MLP neurons of a small language model. Each row is named by its layer, matrix (down: output weights) and neuron, and shows model dimensions 32-127. Each number is 128 + 24 x the weight over its row's rms, rounded and kept within 0 to 255. Numbers have three digits each. A neuron's up and down rows have the sign that makes its largest values positive.
A block is one neuron, or neurons of one layer that tend to fire together. After each block is what it responds to, as a language model described it from the Wikipedia text at the highest values.

L7.down326:108117106140147086111135118125098152122131157152116124136102130125106101168124128159136110122122132135129153122145103112138126128117112155141120138081068173107125142127117093108112118133101117079163135159153099123139147132136125122127128138118130140141115117141118169111087162100105094127
L7.down341:104096152123105139126158130116103113159138141100156104126093129119124121085108129115114059086157154101109152156135165154125149153133134093161158134147114074127126100127156136146105104113113122146126126112170124141115124115120178134089128145136119144119136093122106138142066129112146155126
L7.down445:145151150112128122114157127085156140107162162120121136103125111119118108101113172148104102115120177100139161113152151139112124158120147157079126138128140137147154171097058133103104091123117138132131122107126068179125106173107135106105091074116154144132099148126152128177141147139119108116
L7.down552:150129080110093146109129091152127149140101159125124109118147127136136131152054110089092113126130075094093135139114141105113073154138129089130112110101081142140144113148148150100108117125134104120157138087121174110172119090127140097130108143124130111108146139113138162152096138174098119135
L7.down601:120179128126118119096118119114136123101106151139122120137115140146133170143067134112119105160157146113135178149105144087124084100152142122125115122093101153142152153135139156073108131149130106135151139132107123120167141136117120092116124160145113105133140107132129108120123143182112123143
L7.down843:123127136136139136131148085098089096110130157101088116143099109123078116130108139111103091136123104115108117067135151142127103128101121130150140103123111124158101160098123149140155118136126129102108123087144121120185103154144125132125145182133123147080110109148094166151162099136129115136
L7.down1591:086166122127080143134126101123123127125162134114172066109150116116146115170071137103124094099131169154130150155151159087123073086103134114141149097092117140096154145100172178151148129126129103123125119101109083100146137130122140110086129100098121167134148126134135143143132080087133167109
L7.down1696:113085094120083132125136118147078135111123120114117132108143143120124095127068140129195176096136089155139127098125130130134138145144124171132137144151124152157118098097159085132169100124146127110154132109117160105138108112139160112138068132125140164141114157155149152125135100163149095138
Description: Copula after subject. Forms of be (was, is, were) right after a subject, strongest in Wikipedia lead sentences after a name and (birth–death dates), e.g. "(1974 – 1992) was an".

L7.down396:125112085095124145128153118123142132127152139163122139160125118120140111135073151090129105118149121140142169126113104133113155104141165155151072145133095130141121150113100123175134115129144140136100111101101156180110143135118122108173096124139146121104115147113100138102194136123151106119
L7.down514:184100092153128131108130154091149147148145101139145130151123158114137159155143169140125113130136146167132144111150129112091131129149127152140108167077099140102119203099106087124174115133140119115125107150145119097135100122161128127139132109111115133170143139160140136104137135128131092117
L7.down559:091118189119154126096138115160095104105136094122120113108134153118140078103151101149146120112137140076080165129131145168204108143137094139146179113114122116121112112150123155114158097110139137114121127156118161122100129156115104133136119127121119154152137120148119116145149123156126154152
L7.down912:131173116086134121109119146182136112120107080106147165179125089073077122122156116107101140143120109069086146156137103166125127143117138165133091113159105084140134133136134141101143093171152117131110124147114132146156125142154157166140115143163125133119155125130145155105153143112126142100
L7.down1138:116164140089147115145141161129124156113137144123111171122146082138111116118128120106099148153175110147124131136109147105071144131154107173156130131134129145111208135109134122102096111094120195121100093124121111135089119133119146165153165193133142153137112128121085094110147106127129099094
L7.down1361:154143101153119148134084107141111130124128106145160126110154086129135090106156105149126102101092161121137111103083122160104144160164104133122111184115132173141181090129118108117124111118162089125076154142123093112147120134132109148132131143118139094104147140090109138099117149128141133117
L7.down1709:125113165135137109109135097135125132135165153161143121143128151125087101133125152125108162144186085101115113118195118128118136129140159071117134104123123086072128136151129111100123112118162111095085154122100121102137079087169135129122141121150121093113099127159115129122093123173079155110
L7.down1722:083122161095092131124173135089137149153129133082124168094122129116103107116124147134138106121129148080121151126138122111161110119169146116167132108114111176117145123158124135121157127151158141120096166113102135153139113148162147123160161114115151123088163137135124156177139139093093118075
Description: Word-start fragment "th". Opening piece of a word split into subword pieces, mostly "th" (threw, thoroughly, though, three), also mid-word (Brothers, urethra), plus qu, did, do.

L7.down14:095154144142139109121194116108156143088117145144145138147155189118116140089128123092149082121118109109098141125115133115067115116088105145083139136100148114142159136129152166124109097122140119137135115098130102131118116145109070136147119119126132131151138079128053097153133141158141132149
L7.down120:096140142133099125148144098098158137132118098184145091122109153098147149130103113158141143149138122078148130152132134120122133185068178120199124113119133107115110156134130141134119155138191136097144126163155140123072130163113147165135120151116142121112119113139175136123139104156118167117
L7.down182:153114137108130138154120136154176119113133150139128121100166132093143101149115130134140117139104149107139166161150119114168145169176145120105097137113131116134157145091135184101099110143132126109181077112157142091143144066165115130182106140123174143092140080104115169140117166151124173103
L7.down596:117079146144118134139132103133156163131102094121138124082137110165147130135148121118115176133099144115124112134122122107100122139150135118144108118131098112111067166094153082100134142075141157103118174138120088156198121168150135116119114132096153116147117122077171128113153077143123132104
L7.down698:170112147123122155111167140125081146125110132148125131122138110115094139088153174092112167111125140099134134132115106101113123184135160140099139091146153137102167139138134144145145103136128128114100126148125135152116126162113133161141155101093119116096157094117134143112109095094135160100
L7.down1606:130117174073136133135105125105117110099117123146139064113110127167150175144112149108114156099133183120112171126149161131132114100185100100164100113119096083152109156139124152127124083146092122104098115110109111162141130111129108123106166148139122161131129125093149113115133139092081120116
L7.down1629:134064100138115148142126147121114159151111112084135132108134136105162098118113143112113125162157159121145063107143116142102141125105128129116181141123134150143184069149138109138126165159196109110118111140165121118147133143093089148129106167128115122104143110123140152126106116091120129106
L7.down1674:126108128136134125108096109094093139177105127089146120125131172165130125134125086119110147129135151097145100126148095128161190160167146127130118135087109115160163123112166138134135123098084125138162144096133129149093131120160165139098153123156094146088140142148128148120131140103200137160
Description: Word-initial subword fragments. Short first pieces of words split into several tokens, often in names, titles and foreign terms, e.g. Th(üringen), Br(otherhood), L(ully), Taek-w-ondo.